config = dict(
    num_attention_heads=5,
    learning_rate=0.00724,
    beta1=0.9,
    schedule='wsd',
    batch_tokens=[16384, 32768, 49152],
    max_steps=9563,
)
MLP neurons of a small language model. Each row is named by its layer, matrix (down: output weights) and neuron, and shows model dimensions 0-255. Each number is 500 + 25 x the weight over its row's rms, rounded and kept within 0 to 999. Numbers have three digits each. A neuron's up and down rows have the sign that makes its largest values positive.
After each neuron's rows, "fires before" lists the tokens most often just after its 100 highest values on Wikipedia text that the model never trained on. A number after a token or word is its count.

L2.down1192:499512498526481560496514475486470524483501503476497452490460490478552465525511476469488502478488488504456506504500497481521528512478485495509537477476521458493498500485498528480472494525491498485473464495474548463519508462510484473491519488457494472446470500505519529466466534445518499534549500524478471506493504512487470486460464495478501463499529463455497513474515478503549452471498496539541499506482492476513525524523467480501533476518540541509465528506521510498515512479440502534526539508503480469556534508502474497464499489508446507541501509469504518480510484497454508533501494522443520493561491531544544500458490500486472475527531458491504500495522507503471496485491472475520462515515543506503543483509485486530521533496532538550507466514496478507509518490523501
fires before: " " 53, " the" 6

L2.down799:495504592481485467526505484485467503539478527482519524479507488507474473559453531488492494518496541509508484513505467450521493490497507502516493523474517447474467483492454498448483484510526482475480507519530573482519481468508469523486478485517517510467512526512478525514525509523534498524502456486491514533486546515506473480475498517516515534503480474509508486502519500528510518551524522527426515524470498499468510516467509513532479505483471475490481462484473514488474486477544506523471500528526509535513511540515523479469523512508514487536510458518470482524532532520499500497494466519520481459520490496551562443535509525508481524500537492455496557502507458505531484533507491530486485504466524550588487516475477497535455518506453503497503481492510540499484535491512500
fires before: " " 55, "\n" 7

L2.down1254:468476500524511494483516530464508500534496554509506473524481477516524483517534471505487503519501532534483501536533505495452435507544448498463542510511522528555478524503441502519503509539562462510546512494503448537482492488542507460465538479512498485463477544466493504529543492493493520535482517531487482563523503489495490528503531493492520514518481475494463486521501476518461525468481483469524481518476479472526506501507476515538508505507503479461476511498480528498463542509508476504519501510504523484478477509550513512504477542540509524466542472548500498500469445502475532505530507511467472507503457491530517499529483509471447466486491498454526533496485527494496526507513448512489499523539482487511525500477508528493524512562503535485523479504520491469480508522512482
fires before: "9" 21, "8" 16, "6" 7, "ica" 6, "um" 5, "5" 4

L2.down1041:454497474442487510493477522452521469489515554517491487472435465538531488507483507488522517506504516486509486510529499510512487464502487512503495480495460510480461517524479512501479541537492464518497491520498544511482525453504471483484505475514492470537512464486514503442469520462503484488532542490516507514488545469490508523501513489499518502496512522518486517505484501471504529522501512493547468510518521492461488505505461525462489520512470488436514505474503473510461467518474496531487518460458507492484523483480480459466521506506510519468545475508520487491526490484534522520511523500531476453498471476488495498492493456457492505473522536474470508517494506501492502492490518492477489512536477475460528464482470470436548520478481485482478510497477492463540437464494476
fires before: " " 36, "\n" 25, "s" 13, " Tar" 4

L2.down892:487482512481536476474498519524500520470487493487486521544524518495516507474489478472508493512484514473507440529495497509476500492511494508450437493466570489459507509535492479472466531481536480453461503505500504500476443526516496511494511482568469481504482547472507521512528511511457500469490496524514505514474487464504534514514505520511539527514493520476474485480563508515529522505514497538502493483481502486494485506458494475486490488517512482543506496508495464509455479505516502506504516482524509514535507517491495456463503515500560471502519500508526525443501488479500542551489515517455495521492491503514489473554557527536510488510470476503515518504502486487520555522503529496505498535473496492514496537497540472499542496498495510513504514501511472504494475481497553
fires before: "." 46, "s" 4, "-" 4, "A" 4

L2.down790:497509510506506497517475501494472537532456508491519531531472480530503483450492517484471506531515478514494496491479546520485480487471511535521517512503491484488511492496519496505507533502513526487458491509511523459484512514454489510511447469508557540458491481499536481444466509461504522516501490551510484460462497521502514479488486496511473516486464510468531488508491555498507487516501451532426510499523470472547504456498487474499502524472512475518478488509447531537497504477554497503498495474466464507494520506549474464552493474500559529520493509503476547439511452501470506525518480534457463523503484498480496459526530492513513485529476494515505526478529478522507542499473520521494510467498491503506556545488501499500542562565529498534520496511486529531496513446495475
fires before: "1" 16, "3" 15, "." 15, "0" 10, "2" 9, "4" 9

L2.down860:470523547495504506511441493506511474523460485496492528492481460505550505526496522473534461514520448502501438504506473491523504460501527498557520530477483484496478514488475478494509501482460513521450457505507522480501510485544489492542531509485495497519497502524490491486501507467546522534497540507499481526469526490535486536485488513449473524483497470474513498470527511494554460459522484503480517570510460432526488446521476484506442514486452482486505480470487490508485491479509489501515529468472513513476498516516479501476483465490465506481512496475475499508523481519501500476469505541500504508516535511500507572491479488475481467505529502496504509508509495531539519507546522515497522509469546487507532537546471470502586481500518488504513495480503525478489507539495507
fires before: " " 94

L2.down108:480467473531481512510529488479531479513498512500498516484518491513510510506572503500485487524445495502540463483494489540510469460546477499479489527480464526486507517480522555524530492525483481495513517514539488458500517518494503476482518515525517503502520516501516491504478518475533525466548512495500473521489510474518485481488451477443525447543503543540499516493481529507491506485521460534478394495488475503533497511515495517469479514505521503463519513447519499474486499490475483501503538484471497517506532509537480506519494472506540549498519473461487533503486500539510534485520509505522475501519509494483485471562492529501489498506489507463508513436500535518500475563506501503520498482543484508512503500512470510516506492504519497542510516511463511556526507514508510
fires before: " " 45, "\n" 23

L2.down1219:512519491504452482441482548462518488503473488515469496517495501493499563461511505556488477468468514451519498540538486555508506513469508527491488476556489470495488508523508460490495511573540501520511490513476481473482481515486504502516502482471492505444506550530442476520471538521484506460504477517526505451466508483527492523510485523519486517496504510515488525473502464467482515506521481476501498471536441497457481521480462530520468509473494506541533527526474517481559452493481496534512487494486483512500499469496536486469492502505482555507458468505476482517541451452511520454527507454493520521487509478497513562509519504491464458512459498526493552506497567498498529504514467463517514508516515493514549511499509498497541507496548514502501475490505498524525506495506489
fires before: "," 59, " |" 11, "lo" 4

L2.down1150:544479465511536479465493537515518472518513542467526523504488496455506472509482480544500516447498500495527470517486480478496528515514523515471547540473449524482505542478536502507504504508460494483461484487488513484514482448490441485488513532487535488488545508515482507487450525525538460450432476492451493542483491510497487509496487511493506499536508474528514512497458461533478495491475464502540521460512521513511505556466463525508511451501497468515497466484517486517527466520510486493506473498495475512516543475519489484493502477539496511488490530495478495505505492467496521518528463487459501475529572492495498503499483480486473510512492440530448518545471505525514505513496537495450504522494472484493511518492500477543597498517512486518528476499477525535526513490530488
fires before: " |" 71, "\n" 15, " /" 7

L2.down505:482474496478483549483532505497495493473501514530519508478521495501529494498536491537507485539482510525458518548495503530563490452503511464485505537488512497507543511542462488480504467532499475537528510506489451513516517499480505491560506509501518491511531494519473487517515516482489506517542531535493503539517517487504467468473516515471486448450474488519512486494525515503490498468524457520444463498498500479572522511511470493519527511501493482525490471515468444528543501539472469502484495515505501467493496509528552481465497506479483463525524486502467542532517439503513499498535499493506497495524453545487480492494515446504503495433489524471515506530499542508490517516490509523531516489520486468480504475526476499503598470480512477480494483549505515499467527510513489
fires before: "\n" 26, " The" 12, " In" 9, " He" 9

L2.down337:520471498520476522486492482503508537508503486574501535539526473493455496450440453525516466450495498490497555506465465438555519513505469454548512457530480511411523508519517455478491494478506490480497500515522522496496500529470512513527486494480503507518484542507510509522470549486489484481503468519456518481509509495462492519528485521509488523488485491503513499467492487496509519528506467529490504518534443520488496489491491535524481503506503505453490518462503530497524490512501494485508495514492472503470493506493511459507510531471540435437489473438536500536470483516506479446515482542495501511526488513493491481491473488546477482505484484478491501515485507495509497503470486505525516518504517488546518505478516520508585503455526528531480493519518510489514465472478490
fires before: "s" 51, " " 7, " shot" 4, " singles" 4

L2.down121:499501455506496527508488549483457547497506508513488517534497490494452463506436464532479505517487468499483497516545525499489521493506467510490516527505522502528458500506511508519488506500526538530495461493492485452525469496522509540464493486508477525491523506480477521509483509492514527484482531527476514503507496501456518481504518493537505472479498522527468520488491452517523527491530515464478491474516494484523517516478480517511488491540493493473473485499520502515529467540510528464501492545523425517461559508500486495514509514467465505487505505465532495502572498485494504517522551517488492540525506501491506500493497534521462504472499481522490532511488499486495514530522512507479519502550467476550485511555500465528524507466536521548474550475528464503508478550485519
fires before: " the" 27, "ing" 14, " his" 5, " a" 5, " " 4, " life" 4

L2.down660:477463493498517484543506517509485507481487552509485464489495482472524494507510498525488475563485526483485501510547472542482475523542442476496481547466502547526475536494522495522521490531482478486519488500525485491497531495515518469488488535511495517552492481499524481534464487490516547518472519492563547505527493538516474480501498484452520449554487520557513520501510519475495478487498511494475489518480489500524487461546483525518525529533500516552497482531487545480476511528505497488479513495493491508453478524521487561452483451521505516475483427466505508503482481502523470476494534482505457474485520480521485518505515493519481493508451511495499528527505482471500514528487511494518545490494506453508518454536560510488460531492496494474529487484503482500486460487471482
fires before: "0" 23, " of" 17, "5" 6, "8" 5

L2.down1200:519488504516514525475514537494512463484532524470501489532531498502473537482491487468493521524515524500517502530515464495520487503502502486515555514510483470499536485494486527477537503487494491477515469514505527486510475503481470485488503487483522488517527493508513492472501479521484470548465464517530486484516506526492536490487512507527502512533479502514501463539469485583474476493520508506484500549479515508464530554521473472497481543499519523516519461520517515479534508494475467525542516497500515501520503510555515562489501482462470526471492501552482501519513495468511505498475498524516555433529500528489502509513506511539504461514501519498442519540537555475525484487486540447496494513509498458515468522555488524489462511455520518531490505493493493517507551486456493
fires before: " " 47, " C" 5, "ep" 4

L2.down323:503513547537488525519475493501440492502505505492491516508495499533473521489463473495504500494455512495472516448519497535448507507510535481508497481538504532475517487494521507534499543482522499471492442496478481504527525496463530498528493474506531497506498494499511480524505487523474520512518512503521469508505486478536516524461490495495559570535501478526492514534474460491524482484515524524482456503500519517489456445496469497457529472516510454519516516494498496544459526496517498462494546499506541506531447485508466484455495494502522511473519515448474521506533465495481449514475464486540500481491516559514540517483531531475508511482510542506510493499474551511493502467513494505443517514538463481493483470508527457524567528477513491534493491467443523524537540530499490
fires before: " |" 54, " (" 20, ";" 6, "W" 4, "N" 4

L2.down953:475504503487511495522537488538511522505524540474528534475535477533473471501494492499516517566478491472534514484516514506452472475560466472497547521522497489464541537525488509521549505475503502518465533471490469524506529493547530487482465459508522498519531485487496480536517420467516488513507495508520506508495478513452485495469479486523487482527515525521499519502472484466484496503548508510496486506489516477527506518513458494513476509499491522544460477516473479510529485505509506526546493466490532546486469500512527501550476535519498502477464540517476500529501506517501487525511529539481491494537453488547494520448465497497462482501492484506486486493477515476485518509494491526477472478478492477501482454495512478521562511518545492500562531488476469519471506477478549
fires before: "0" 56, "y" 9, "s" 4, "mo" 4

L2.down327:497512456501482540468502497544519464496510495478513465533441504487498515497558518492498473461486478484507490499481471480517510493473492527519468516529475473498516524526494506507490463512499460442494490456507501468478491500478513553501499504468527524530487498501527461487510509527467476465532546499515548518501504482502531496462497506475514516527488486467483522479477466493537512543515496434500531446514520499547507506479493499499509503463534558503482502508510475558526518521507508492523511525492470480510485488522492521470490507528516512511533503523527496505520471470444481518550500490485484534515554506482556518499526506502532493537506532525486497533522524508488538479485504501457505489507482458560445510470506491523435482480475508501470501522478497501562496491496506
fires before: "," 27, " as" 21, " in" 6

L2.down182:490539496513523513500482520472484503500516494529466500440464473526513485471496492467497447447465519511507471474555489475483473488501492516533506550466451524470538510485489547571497530476476515505507513515493542510467481518491525491517486528532514424463454478509509480505496536484466498487505507464512491513488492472510485501512523511502496520516518433504528485457500520510532528531491505504532467476553497489519486524482528483549482492510537524515504478475540527521506531533499500494498499476517480519543506554530498529504467495476465521479525528510494520530508455416541522491516516476486537480462488481471489476537474522484491524491519514530490505496495463486496520480524513530505504509497519500512503528494538524524531492484480486531450497484497516490531487514528481
fires before: "," 19, " |" 19, "." 13, "\n" 9

L2.down843:546548560484475495519495496527462508472514544533470483501503494529507476517523465502527527488493489512536495506512514488493521519499494489506468502447469482505520523501508460497468489455496514561494484479545508494491516515557451493478463498466482529522536502545499483461520551471455510483511498498496471533487487490484529508531516470490500499476498461462453524503503516524497504496482488526469499492498501488479532484509508533514494465464489459481503488485497474478490493496508509499499502538484499528485509531536457486481508473537474476528490465508506489551512546476493496516466483506497493495506549502512527501502442487498543503442480458467496482507460429527486520489474524469489514476554520498483500498492450485482503511471502496499498482489528447484529466471484494
fires before: "-" 63, "\n" 12, "1" 4

L2.down586:487480476509535502460526491518522525483491519466458500472512488512529477552506566485512512527499475522488492502480526521511534527524481476538471490465519506473546457542480504525505550478473507490514477529536483522481493525499502500536530499502479496513487465470496512473455528516511494444501451477474504480481466502495520482454533485478512505537505501454534500491492512486454485523486485491515517496482560456493474510446488480479481504490463503494477502491523476523481486511482479450528517451526510527480500498522488476491520449487478458472480498514490484481485509487514496441489506476546493499512527507495524492504526511534495479477528526569531506495505518503534457539441451486532485475455490509527483498513518482495540471463462533508530510488497538493469536509512519
fires before: "s" 14, " in" 12, "ed" 10, "ing" 9, "(" 5, " |" 4

L2.down664:532511470513519511486490464460471496485525501505496508510485517476514469522573496486474485514533502517531473483489466470497465510493492453479490566496496494510493532471482517526492525491513539490499516456503520484491471488510476454482498501535522469476497484500476484536504504530453489493485458525441495482504502544485474484482449543497499481483524459491521488505514527508529450486524492528490549572479526521519453518509534515508529519536501525523496566501494440519484481504520493499535497513509491535519467533509508470482501470524473489470501524526483506472535490460480565498490516530491487542515507483452506531512461463513506470512537502564507503524499527484496512507506515443531514491536467493515482521509486481531524477535476506499516533515485499476513484495503450
fires before: " |" 47, " " 11, ";" 7, "." 6, "5" 4

L2.down420:437480474471520496531510475506505497465540515501501519520501477519514438490548524491487510532497453482522493484439494492504457527501470499512471518525498506507488490519500529505493562457492551538541479477490533494502514462527521493473479519496468512465512509495488484522507516499468509533505523515497510486474506511520515486535456484491472491501478566499514564464560484505533511495490478503549472506468516463527489476501506505479498506499498487563506460513507453505496487524487524492488496476496499507498503513499431499481503506481465498494511497514473519458481504516520507499531514442500479453526468483504493534523488538485521515529487450493535497502532508439491493440485491479470494541472553497477490499480490498507480496471539493484458515528498500496473470502455518
fires before: "0" 41, "1" 10, " " 9, "9" 9, "2" 6

L2.down896:537476471483499479462466546503478488503497519539510538540515527503494521497531508513471445517433496506497554499522493538440485506485527501465515475531542508518511510482475443493528507501488505453525488545478473528531533532554515495523503535485524524477486520502521507497518488505529488511529480455476457505498404466495510496455484581519500487526500487481482493465463528481434504490505525494543475512506523465515500470494478494508521455538514478472473499552518476492513480487537520503516530505521562510498512477476485480511506453485485469474461493484476497503522469528514494518518502490480490516513491534495537448509511488468491504490516512543512489480509482513486519479510494493501482459504482510490526557539484474490501482445514500539498487453463489484517512497490514
fires before: " |" 57, ":" 10, "s" 8

L2.down1155:523495512466471512486476451480516480535479527540506528522467531499503508477477515514480514468510494511478504480444512532506505526482447516520486498507474501531489460494513458503461516534476489518550504483474486495501488495544468564476497535480537472496528544530497501494518484538487506497543519510521496521489529536511538478496457541497508486418543503498519464502549503524492539511507495490516488515459475484555504500508526515508523472512512516508501500549485497481494489498482480504528508484497478473450458523478502486510455492523498487522482506511510503530513518535470499509532482506510504492546478517477560469508538479468493513486509537496519511477505485497519509501483454530502501530545510478494495556537489485464533475482474498471496567525485504499472487537532506
fires before: "\n" 26, " The" 19, " He" 11, " It" 8

L2.down998:495506465532475509454435489491463514472489550524501511511482498539500496473463491490517484484519475488526524519530530496452483462486481529535506472471523501486497483503488503515531514476464519477481507502490496538496489492468516501557524484460470472519510530513488490504509515528478486468499524522506504527505502523444500489472475525478449525492499494547521515500524474485522482470520526489462519504509507514516486439453509469486493505497516468499494517525514561545468491516469480494491493521511481483525471494536501483503528509503492466462482530523520482487511564495507510485485501500521471505488507495512473511490497460513510463487525481514526472442466526500509503516518470508496441471481475530514534460514506501472400487526498514469527524505485515476520456505482505
fires before: "s" 40, "0" 11, "." 4, "\n" 4

L2.down1178:477487530458510501485502498562520543509492522510478466525539502508470483488518461508474451502460496511479494521541493501518501518482541476508516474501538492488492519514507489490455479475488497475492453466530512536529477463504445519465457480478494525512471484486513506491514498531488489511506431471487501522502497569419500483507485543520468529493488518469544503466523502521520525499480515513444479513565464530447520470529508486552515522485518485521505504465496504510543476498559492444537530519510501552501483426482490521527520507519472465476501511465491516489486514477507460532469445500520511465470518518501511482494492473493532496510500475468492493529508493519492495522529551464471518493484505524513523522527509496522522503490489501517490498504525505524512485480487495
fires before: " |" 59

L2.down280:492520533482504501497445497501510471503504513507529471496507485462501526496471518533507497450474459465510522518517544525497470499501461461481510484530528484504504514465507447491480511501504491527506499521467525519467507468503466501514507550424465479541527489490445502470498493504536501502505500501547487485477479463488490477501482536494521466531477511509490529474505496520531496544487519478520508463466489551474472547498508537493489478514461493501519479497530513524510521479495472505529464478532496497507532478517512479518466504498476489532502571499510496523534506476488464473481530502525528486501499539446502515424473493471526526472481492498503486482447457547483527485507493549517460497514498481524514472523470489480454514502499476494523471516496462464468495478530481
fires before: " |" 33, "." 13, "7" 6, "0" 5, ";" 4

L2.down930:491506513528503526515478479498511544475510509478510481456508528494532478507516538527495465485517491503486495516482522484486523541501503450474493506499479507508525514497484501502495509503506497463532510529529533598504482530480466511509482448536513467496506516532496497515484516537521525536507498511527466555490501519524519474512482494509481510486474486453467467463514476533481515489536476536471475463516492506512473487458480530513513518510526472517472516486509523515439460501497499510515478476518533487428434520467475523536495538513485471521482471443529493518502489541528504536462516496495521522522512474496497491494476514486475480494446518491473473507496498544492482520509508461501508527502482513519499450502539495493488483488515507506497516525498530475545488454571502
fires before: "ing" 29, "s" 20, " not" 6

L2.down1176:526453489490501473468531503491453507529513500539493477532483514504522545465432490498507481499493516488551531538502494497478497504477539476543523516485490480514497485479477538518514502529472481486448527495474490477537480503539491500533524484476500561476519524523510504482460522507496456481523457478489448461445520477508453488504475521474500521510515510490509508532491433527441483476499528490551535472500506492547514500478473481482522508550499490525499506491544494478490482518510456517527484488518496515499480528460511499519502481463497542539455494481510515519498496501433502533518480535497492471522543519475501508467482502514527486493475515558482475527515496488499525517513507535479492490453499525438505509492473502491549472529529501471502515462509511491481528506462508
fires before: "\n" 42, " is" 20, " was" 5, " (" 5, " and" 4

L2.down450:485504525500512505467519496509464443492458537509463509495509507504499517493554522536491478518516450484483490484529487482514540538502514468521498543483531526481505479498497432499503506526517517526502502545529494498541505497518490494528505549479533456516529538507476487534511530509506507497490541488497524505493523510544536512506552529515501523502542446507518482494487514506483491522486481496537480507500498512545459491511502493520525480517491497497454500450449502507512510518523507483476480473514512500505527512535535497508498488479488506497525536501522479475496492540453504480444489482499488505566474531527511525448486468444528479522482490472532535474492506508508517542499534523506497516544488497522508535526473493529615454539499508475465484527519466491418522466484510
fires before: "\n" 41, " The" 13, " He" 7, " In" 5

L2.down218:531499497500527501497496484477505523494497511520474481461515530468515516518518486483493515545474520472515497440503475475481529511542488491470469503560495493516504488507502507501512519526507489528447530511495511517474528468508487500536481478491522539479454471506531488509538488528459498472518486463460523483531560489477549483506482500509545491478485527485494506483473527470502487462498544481511502533496526511487493456518503501498492555507550508480484533470522537500503509481457511496499508459543496440510496488524482534490519508440505473537498480523481454496517463432494454471482506494537457444501527445492486472477462471561496552498503490547454519490479512493462464492486509509477470494504463475451487489504475463518487500484492527488578505544542517512450497495502501
fires before: " |" 55, "–" 4

L2.down309:540517483510515472493468522513496439511527552506489521498496433503532480460494526507474532518485504483504496495527499476510506481468477481505488519520459478490490513523496494510560507490461489489485492549522472485485545517498490444481460521476511499487529482542483492478486508479540486506523507458480523502494549462465490502511502467460530441506570530496483509497525452501511471490538508501528499531510535498478490493474488456473515513486464531475491508436511471467520465522485513525434543495490490483478530533521493487478526534513505491507498510481495504548551504554465506489483492526502499485529534496550503507497461500444473467554482500461518497471502523510515537510510477508501478465512488483528501486497459509482452523520479506455519470555493490475507492474493499
fires before: " " 75, "\n" 25

L2.down991:491519478513523463530518508531456489499490514481518513498523491519500517507454501544530503458493523495490508473465505483482512525490442526526504436514489518493504479523439446510449483526549488546502475513481501459498459478500470521491492499482512501489475463503465503522506470485496554501485525487493491504474528500494487477491514525477505513493484491506527472503479529489493515491523513482503525508504487484520518466488485538416476528496506510501528515447465481491493511503503443486470504491551506521498511514531450508472501505560501492490517495501504517506479478475492498481528539472535494480531522538484501499507537548532486509509508558521510528460497493521482453442467485517508518463546532485551506525461453495501487483496503482504504504556527488456482554477478501
fires before: "1" 18, "0" 15, "8" 8, " of" 7, "5" 7, "7" 6

L2.down646:495454463505531536506493490507554492507524522534499496531523471508523516461542528506524493467495442480486525501492504481504503464538493493544503485518472530495499471543514532488487552496542493491526511462482519498505506496470487503464541478472551475494496473533498511524485495529547544504485508487503512512491470521495491503520534476486494504480513494482458504485512507516473503500496488488514479481478524495497538537469474558500511464451462512514493501456514507465533483478496525485492506510519502553503511550542484497513513509482472490482505510517503490515483457546495501520564519502514491490496543460493468521512497466517513494502514480517537470545509498522515490532460470491493496494466511497524487487535463459513333504492513524562491506467481462495509533515505511
fires before: " " 58, " his" 4

L2.down814:514518494442494506539548543491493475510543482470489520517502509484455546522489486499524492531521474512548482487471512450518529486474497546490482509513498479501503501487478504539501542465539510507537527532491541533495495506545500512492541471510504491504473500512464514486514482503475499485500499506524485519539525498491533536536530496494507494512430489509480519450467541526545532510445485491498528573528473466482476490520498500504552484505464509525519510508514521500468504444482489485512488498526535494499535494466506512485451485504492486486483508504522497505459478491442504480504482479524502470532465480492462482506479484472533512496495497536540495464485480467490516468514474454484511527486527513471524498501509493511458523524475534552506511545507481530485499476496462
fires before: " " 85, "1" 4

L2.down272:491485505463500512480532506489522515450513507529499543471519488484506524481545539546488473538463493461494460506522517499486523551514462489472514551478487505484503472508510492474481476511516522500487465485475510482489507507481450502508485512461503478542534511456499495511465465495506499486449491454496513497454521500488508466498505475482511506504502486511492488463501509481539480476502516533488483505488495483500508507507524517508516483485490523465507488459480498526507509549502530497533494491513516482512534424474528431477525474496511475505493505525524502525536502559471493492530486508465527516500507431504503493510454540485503506499521530492494503528447475510495528495498487504488504493502475468541497481533523500499651536448491507526485524505477470458493475491473426
fires before: " " 49, " Total" 6, "Ch" 4

L2.down670:486511512483481524507502488471485489538525499530517498498468500512489510533508506508503532505497497452523502463516498498526516504481520470513484541503470492522478490494510526513533467504497514474484492563516490471472507528515493480488498475530519482471511488512504478509486525522516508534485439494505504527521456503455540466525491548487506507488535514491506533552479494486481508537506453466549540439478538538530511520515458530500460517495495467499515510486530484506523494495500460459517487473519453500526501526491505520478524551529550501537517495531528482495527470515496529518526504515561482514507495513519503497479485540479511435505497525501546488522537453519527468533526492457507535488453498471511497521511512487537547528493491509512499466502529539481488509544488468
fires before: " in" 23, " by" 10, " to" 9, " on" 8, " with" 6